config.toml
num_hidden_layers = 10
hidden_size = 448
num_attention_heads = 7
num_key_value_heads = 7
head_dim = 64
intermediate_size = 1216
vocab_size = 2048
hidden_act = "swiglu"
norm = "rmsnorm"
norm_place = "pre"
norm_eps = 1e-05
positions = "rope"
rope_theta = 10000.0
rope_fraction = 1.0
qk_norm = false
attn_scale = 0.125
bias = "none"
tie_word_embeddings = false
parallel_block = false
init = "trunc"
init_std_qkv = 0.0155
init_std_o = 0.0
init_std_up = 0.0155
init_std_down = 0.0
optimizer = "muon"
learning_rate = 0.015
lr_mult_o = 2.0
beta1 = 0.9
lr_head = 0.00636
warmup_steps = 200
schedule = "wsd"
decay_fraction = 1.0
decay_shape = "linear"
final_lr_fraction = 0.0
batch_tokens = 65536
max_seq_len = 1024
doc_mask = false
train_tokens = 396400000
max_steps = 6049
dataset = "wikipedia_en"
MLP neurons of a small language model. Each row is named by its layer, matrix (down: output weights) and neuron, and shows model dimensions 197-292. Each number is 500 + 40 x the weight over its row's rms, rounded and kept within 0 to 999. Numbers have three digits each. A neuron's up and down rows have the sign that makes its largest values positive.
A block is one neuron, or neurons of one layer that tend to fire together. After each block is what it responds to, as a language model described it from the Wikipedia text at the highest values.

L3.down157:559424520476529559471498489511540501470532516558493463557512498529552496534447493495478462457504486553511534549479468542504474504444544460563497489472500514509478468416575470471510475520514495519419441477532544570494600520486483509511546496515552518500523489447498513477466415520504465595
L3.down202:464440481483514465518493534501521549410541567488490540546499511447487526452511476401474457472445524539461507501529438542535524447495462487448559510552540489477477525501527468412539487556484545507429538488515498489580539466556399438528518480533519521554519464511502461459492602505483470442
L3.down402:472508528563536482454551516490499555531549456532484477426501476535520428505509521560505528529482528437448426398507489499463583512514545559534479509536507550500504478502478489486563438506438434456568518526493513492478524511457445481466525542544412547489511474533575460531524488460535474531
L3.down418:456497479521486495488494444606560488552502505502493493448431463530446442509453548604514523535489416491528461488472488439512582470460481505487539565533502554480492496479474487506536501505451468533458585486445487502476455563479443473479502434458526483467426486463518479506475494457428468565
L3.down478:507448454514402458482463560470522437505518493441499461516522573486500509527473461560485532471530473469494510512519528457477482527503456550553456378527541545501503502399479500508537432518514507534489422541493500457457483546578502536532504473537547638549463515478430469556548475460527472480
L3.down660:487425473568501522520493500577493460449400474530494483521504496483457454528499546473534495530497498551525450573411449486568529438518522508507427522522514523486473518477500560519500480481496447525472535424499578455540511471518464498513502424501497482487535441463393408491518474458500535465
L3.down728:441462411507496576507583495511494527535530516493457496434474583538465501508483511506481463486565498421467497485475518535511540606507471482511474491451527531499471499546459510542507577490509480580466484520526498446568506535472526464506510532540441472543467513531439421510544483558525436517
L3.down899:472491537518442470452537458414558468509427513470553548517474513553470534498537496476497386458552482450457505542510549499485548460484437512481473482547501530529486502466515436461545436489533578496514607565564503494428507529525505487448525556482494554478475533464485527526513469496511428463
Verb-completing suffix pieces

L3.down94:429486480491496509459503537523494535493475530505526473461473540559486560543561516480582507476517502444532467500458461544521422500519500450500480452518489607533481430464466544515505513476574461430564461466421505503446458518511527487492425525543484571440429489510599494474554527453508505503
L3.down171:500494529507484454437474451586472441468455507546568556436464488492497517534412439458509452483499561455496550501523567502554511444538489503500467559488512568552536470427477550511511487487483468520475544529503544570543423546552502527498485501527512581461495559523520467580518477493516449526
L3.down223:505571525524495484517478567471541461472457497455461485492564515374480495427533516503504564569564497462500466547496547487571476486504533535480483536508516515495526537482517498456511542482522502505489444572477499477496505567528491536557506467497547507567514510445533500451507497506548465474
L3.down420:475544511432596409474422542541531452393433545442529454525473492462551483530440466567514547525504517461448507499462515491529524449493495519491490492535539477457508542538542556437506506545516488487466458493487485498556513471588440520491495549520486571518507493498579566528465554499555483498
L3.down577:595519506519467474426497523513465531486472533521499484448474529543404602550508504523526419559516474515582543474537507464473525500462483490541541444556502481458526534458531558566510522561509470607524545510531482483511484598515413502408435455407446593492525516534494510543512478541494467533
L3.down713:581543581559407551494434519483466496447468516475437531500486513485504507508449520460545481546438490464492508523481527569485446514522495446531460441537537544477495500430420481535465526539461484568578460514505464501523507559595510515550536503523507519457550494533514540509443527467475526528
L3.down751:494507532453518500564380520564515566443534515465547554512503453559532458481521483499486496452523472534446489551554491476463511525498532513430488519500500570495485429441510497517504484456454485476538470478453527442488458516562473418580432444509452461529521509529470478454490574516587475486
L3.down1145:426504527519450477435548497503499460451464517475512489503546573527525496467549463530461540533438465506548417523575494509564471544531497582439501520524483556462463522467506439444431474445495463519430528492526555487522405459502546473503462467517586509507496537483521467522500477387503550516
Mid-word continuations, decimal digits

L3.down68:505486584508505404455474449506498491525509472516499477436618468463456416441553535504528523469509565511502519473515450527505471531553421536578465483466426526539425508451538431454467503517487487495440484507528508569501522483517460491556472492485518573512546500464539546526522477491478432494
L3.down144:501586494461478474450476464491472495481460500438483494517583499465498539484470481462498465516530546504470455477498534514480457518504514493443501517534552517537540447587510536530477414440415511522477494509527516431564575453482496550545512496478453481534469517445505487530508524530523472471
L3.down633:509443544433528595512541553438638502535529481534489459519523483475508402457443499539486525521476501532605466474537544555570492418530537476486450516475494523509496513469557504509451506520482530483585489510544509474442501494529480468509528476509555517469485516547531499486422506551456544484
L3.down715:550453487510459463516491527544517472461557473487501486462438468459546523539509508459483536519556484503493415516516509482542547498509463465494506412526526439512566506480443550490456504503506563536512524535514534514442520495454504523530464511427500548490519570448539466527485471469552465497
L3.down838:493518509505525491523530522430577527470470515530555497507525509482495549487510493502506543498479498521546507487461511482524532531576406503532520467461504447484540443533569510529522457430496460515479532501566485522500471463443562514491471540533490468533541439515501505464476469494554518551
L3.down1029:506433424507467509514454529453597563503553518530501481499546481522472554427513428437483421527487429522529493504545569515509514509580502518527505390448567495487537554506460520497467529516421499488493503399498500420467558512505527567517537494552455487450418541474546429523491517466544476509
L3.down1069:530550517505552541573480517477519468543493480464574519570503577433554502542504569488548528469529485539436514495479469499519462420536468531458529531408494540461507473473492527561451500497489486480534460462487463418527472503571497485484541503522467515513472490447501512491478536510513450536
L3.down1139:534441559537431574561439481434534496555515437475496455526446493499571545463513471557513557491495485458477516540499509498504508541471453514516424525571528490521493508510583559568553465496519397511475487483534464455477530507556575499515448517539431492519549454429449491530553489546500441437
Split-word completions, esp. "Both"

L7.down34:558611449432504516489511466514483482462478489565529540480532550497507481509514493474456513516539591464501502501490481512451539480506465541504549424501479509471490577533560572456535477537587461532452511523550410469490520451477476486484474446517515430569408496485513480513535553458422506489
L7.down210:461546526471456475478514467505465566497490461524521496519525516548508431490533489498475515546486467540448462558492569489459506529528525517570517524515463508526497494493482405527498505485528574528467510529488465522496523491483502518411498517472534475552521488519496517522480536498454526482
L7.down477:503438488556505483502586484552436470517558477514539479426471572450540531474512491583507526534514443442539505557571524515505535472464487445551497537484506486534515465386601496504464546538504512459494485521470493607508438518479527575460512580474529465447490464553452502462496528489514513484
L7.down604:499576461560571500493528513464547542633486465552486466486510524478488505525456544546481522470553514475535414470495539505516429516567500433426486511457554446530501577505471437504464450556514508461464567517518528473499547530510517428405511465506515567534523423484461523548532450515525485534
L7.down720:534542429516472563512588534525554511411540497530515521464458467494386542506553537581507497519525499486496486557501560480535431489475436420476495534475470491436466486493548523528470548457563489481479496539418484523457381474522444477538466555526450469544476465507445513492459488511505532482
L7.down956:516559433496526409476488514503453575476504474453489446533560522472500554501443481495430448478445455578482499509521524591468528483539512540540581432449511506439460541443417482428502422482460572554430554544491580562557568491545506494483520509520528493477467504506470523482458528500545522451
L7.down982:519474436574492528533409525449462481509504526515488465493426499448503467461467542501460513376510472495553502503515493563505500490438545492401456522441478389487497511551450470505526397432500509495543522507478512487568504486568561444500522496469566513507527475555541490558533512531492488454
L7.down1002:507580491452469527520491565561442500505435451569444507490521440470520499525503517515509515558520518518584456488584535442507522551547475539525536532453510511440554438456469523513468460476497507431445521519456529523496487452526479536567472498509507543500556522507493479478435544470546525520
Word-initial split E

L3.down62:467518557526572438485499457542508536484477516544526445477460601513483534481585544489418585437440513514485404509525524557467537609515468504560517490506531480575469563494401483483547440500467492478536479533534463479538522471497529517524541574555489463558510464475537471543503470508510525458
L3.down457:569522568450583507540493492528406476525545428488450500516555490465508488418505467498578563492508552522480483455485443525572513525514498512552525493555504524432503501535537518474540522600490488508507528476568547492533491512535503520495482496504443576457512561423508524521535519525623487585
L3.down472:494514544515457473486474551519484556548507501546447532437515524589469555470499474523451561542487497455533522554592564567518535528462458483498527505571481555439512510552541492487505462472502526467493554537519433492489488467521520478501440539497446574450485477501487463488503466449467538496
L3.down485:604571532546484463463603475471528474490616468473493514557496533480513499554467486516456495517523520517443524490516526436505428517495495539471536529490426453499501441514467533476458461523537559517528483523489504505509503489500446501462506570513573550413445509478513481503563494457498488492
L3.down487:507495500489504538446440531458542475499510505502487487452543493567512485533468602461491511517540508465444534472485567483528550504513495536474490483547514480436475552455553443538492550564469494467479532465515499535468496561483482511452499463506589488584459463468543473577540499501488492536
L3.down642:481445527505537491509529521428454505520430485492480557501468546485504525515452491517429478487553452502515502476381531543491546523491528519493503453498519499542496531493440539550507525534483511541517522508478495444475488480484509497522555501579404542475520440450495477570507530441563541533
L3.down858:517548456531545450493502505436500508464506500498460559469515504554490519562425548471522530537469407413477471578551429471568602484533450501561489496524562482583520510505587528503506533431474544643538512479500524483478528540520410513523548508545566479458484520493526434530506477547529490509
L3.down1059:497458424527395463608504520488511531522489525455496536520460597558424498493514555456511490474465480508484460498497534525556515563515440533471484477507499438511518467536556484466502617526456482530560459509558498515516559534515527493485481577507478514451495414467526442470437552519513542474
Second word-piece fragment

L7.down213:551465527493481468608513530511504512510494470509643513431489549484543487474531541468478518558486511451509427485518416527500485481520489535497537541489530429476528430451545555478461488486495557534449479431559528463533503526586473543453511528504517480511546514488444497458508456418522536554
L7.down507:461534485466436485520514443520520476501523543531501479487444543458458454483536500467514457471541410503434486513500465563507468524475476493534581466476512543549436478493475575549542425526469411490535486486586465472514528477575458488500470480523498539449499489444430493496435454498431441547
L7.down583:604559492461422567507573524495457546558434479566528501508511504507500579547463486490536475526544556475525485509404503478516510506511520467489450501568466519540526488489533528440532476591529483472452485452562486507418501520438484517413472437536528541501530478457539471464587537457470527520
L7.down619:516470525511466420523461516484478487456505469441427446464492519438532467476510440536494521544465482554504471515554581498524510486529480533554507431516514552458502542514476529535546499534491536523504479440526429452510481492526498501462661441455493459482505474534499498507498513445506536533
L7.down637:571493463493388461476464494494545496529535542462475402463519586471503474489512529484561608456454519543497479497512536476521528512459482509609487518510510543430460472482556491446529436490532528465462484515542503453514480499480460512525546453525475496464444512536477520521559507478480459519
L7.down859:505507503579453433537523587580574502458484482431513505454561517472543488424504502467501551466476498502537479476555456470490526518505459574534534480588456566495483448456528482486532517484518560468516519523493477459489442460505522519463513463537491432609571443490557424538565497505424458523
L7.down925:488457509453487512470463476506520432535470409512483583577491498510447527522512558468497478516520473503473496524475392525489488453437536588409501489442487554520556567524545510495473549486491535476552490459499510430525524477456461521505394474452450542533501494544514550515537490483419529512
L7.down969:574528525455497508520530541487544607479511509534481532539428535501499527469501445524562535425486519505512531518406466460499428421567485456493454564513462491537485590460519497510468566489543452461475536545543502493424451482429489501468508521490472506492527486536403501483528552481489507456
Transitive action verbs

L6.down965:527595502473500598587500497509477546421521539446616516484503544520533496514490517471481519497444541461529420457477434552539528513492463496442467521550480466472565474488521465521488527477406485533503441451479494550474458513488491443465429507473484511466497573542493433489457530450509497468
Mid-token continuations

L7.down345:441536445496534524553539505476445514466502465578506453464490592543460526507460575451596499518484494480486534541452501517512524556548519486476512551536513468483489482454566522511485467450510516537460470525560527482525531487560492554548469484492513458550487425524462515428542464493550516537
L7.down632:463534544536392534542534502456518530399464489511492547552460484485465474535554502442473496478478524444577562492477455483541486456564522522494490573505427460521453461493519443483543447519520497430477489504505568532531475478446528558480558479484527484479510514479499529512478506474567541455
L7.down797:453468544487450545483426476424498490558544493433478545446477435443520464460534502472532487405449557435522507480492510439499421475561439509531518528519555530426578440519541493499532479447528537495533497482474539475511510483447511505486512509528487438510495517575504517564480462498541445440
L7.down855:536567430581476531499477466472459522533437584430490445542474508593531470529489563547510521461457506500464530524479540503491507469578525454452484555526522479481505500397506467514510498521514510443455556521495549470527417493453548500486510475419495483472588497445504548443544542507467474511
L7.down986:456495448494513600535452443456436509542481486471471609536431504507549480479457530505511462476478465534503557416495448509533468501492488543521485491492452576473497486476500434522455477535526483539535503444548548447560479491479564523521546467555447558546493526570526526457482564476400513474
L7.down996:514527467514509556560465576570497514495523470478502528446503471542547534421485464545535530526555507455522557562497580426528512499450517471522488557519492462495457519507552594505476529503504549503458454461404463421525501467468506499538538506495558552457545506495510533444522533505451470492
L7.down1058:462509522513513506419493464530524478489478470457488503519561557469499497471514529456508488494446546457483503504477488422523502470546543518493480504483497579478484506473473523461530498441535429506490463466515468534582468455505583542498498469519520512604407500471515514543546497575461498539
L7.down1140:485484518512459520587492470502535473551494542532506488484527506500506523437515485464447483437503533466426406570507505424512480503492527490506489376506478487501500477516477615496525511443506492523540512493510516558474474478506491450523488560564457479534501497525461507572527517504511492565
Split-word initial consonants

L3.down185:486524430467488542443531430506504546436501562513572424494511468430524464533479486566476541495458446559416464489441550503411465528508525492503538435463476487486511506441493461506464459530514500503439503521513542509501518510504544538521490463516445504472532530561445528550489530481557508472
L3.down561:545489546454546516551524495512521421504559552541471457529570485508574424487418535515515537541563470527519539541451488435442494514469532485504528573468481493479482543454518544545508547436448530512443502425453551498485484437474441499536495505535512453565531562566527489554520480465488465407
L3.down614:517516524504491531492550516549547467424491460534544494508512532522458516457468499536487523424447459495459507473519432536504564453521490484480532522471565520526498476515477489511575475614459554505544480518483486524472458480572480504493559547456557512504541501437481514512483548508445483453
L3.down738:427493456616506526492449475505472466469550471525495546485507561497412518500548558514473541559418451481481462466531479442513528466510466604489543565555475509522567477524432598489542534502443492466456438529525501536517482456506448475523384549499476510485554506498459507460487447483451498497
L3.down827:503509533447449508532467473573526481515455466478537507528529490538475503479510562496460570489444485528434432457570499528542538533486423505515449549437564520504428466452519531448518530539504586544484458539505499517396470493463482591490503494519455428520538543569520538487583507520433478427
L3.down937:527494511481468577526483600525458503460471492446515535479546482498576498439461512493522538496559513524475511491496414450522464464459484529516480477426556448466542500496502516534560541482563518511528547531517559491525455458450563515439461499471484547529481486539454538520535478508497562587
L3.down962:546547476490512463527549521513489480410520564403551481555532572497550423430497534508498563570545534512497482468526438542485545543518475509434457518591526488480553394490480431468514524439509557439480468484462484446528499508506487477499469530511498532507552492559525568508610550497520551504
L3.down1050:563541466517590459514573555458500536546534519502511502543490500496535529491483487477445503508467511475493513542503523484432462497491469504475543547466579537502516458542479431545601510548541439441619577511500554513544486474504614519534500474394513552463410501508519526438496519527601565497
Mid-word fragments after prefixes

L6.down612:526526497502434479417470471525444545576537475451447517502532454465541447474448490481425450545549485491549482542437537469498462426533506465528495521550545475488456467480458509553563454556501469486556544530515475511549408487487515509502545496408524531489480567477414432480464464454512523513
Event-verb past endings

L7.down184:468493534491485484565471546472555532464456479535494549513538504585505447471492576500506453492511434539493433491514508457453500425518516498525484470510463482399533433510547485449521496508508426505443454496580522454594524534466520487439499517528523526525464520472505489523488446503422584545
L7.down240:514543480473523563555493490560443545527480545543520500508492467536432500525464528414551525576490528528478494561530484557555408487544472509518551501479549447539513496549577500510490527490467526405500543525492469511456548482446436512447572446509463486518511530528480504549563557573479531484
L7.down328:500570523511507470558488524434443494517513468509494463586501482470466483490527447478550535497480548471510476443570550463485423506493521466526515535466478467507485468485500466522462541513574461398458536493451500459510476500488530475548552549489524454519536540426502499474492489521395479495
L7.down480:508464573481522497498458472458501394545506527491510514512492506424439533485528509500599495463487428406500437582494511538529457493506517504444465497529501482534473547454486519563519542490514439510442452498505527416500478534552447517478532464563620483484528489479530533527566559471536601436
L7.down749:511452506506431420535490532543544520504474569553493507447460453456459561504493568467411435510484438507544485544529471510501453518464485443461449461483504485507487472434582541566504430560529536505536423505477444542477508508523475455527476453504469527532562514464430536543401582465466508456
L7.down978:478441486566473456462510492457552479437514488487569506502490541526524477423528474462462522445539504479435511555473507567489493538504511455484456512408479486479523449529568419425501537472473447468501544506471489516476528447503416509453538554515513531487595539411481499462549528538664472532
L7.down1007:469546498504443458491467457514537534567598462515531544485421510496547495509468528489551526480520540552450571494575516547528433509568568500534532457431491525475523515589488425497552440457476470499445563485532522499518499562487477496513536522487508511493496437601485477499497493478469502489
L7.down1018:582506477461461500450458526512528517486461473522531444612516506426492575539526492501548549531534487560508467489524430479476473480479536539485472480402507532485561482482517497501602548484495466512516504456524561533564478504445530482571477473485542525559422534505420433556440535506525510549
De/No word beginnings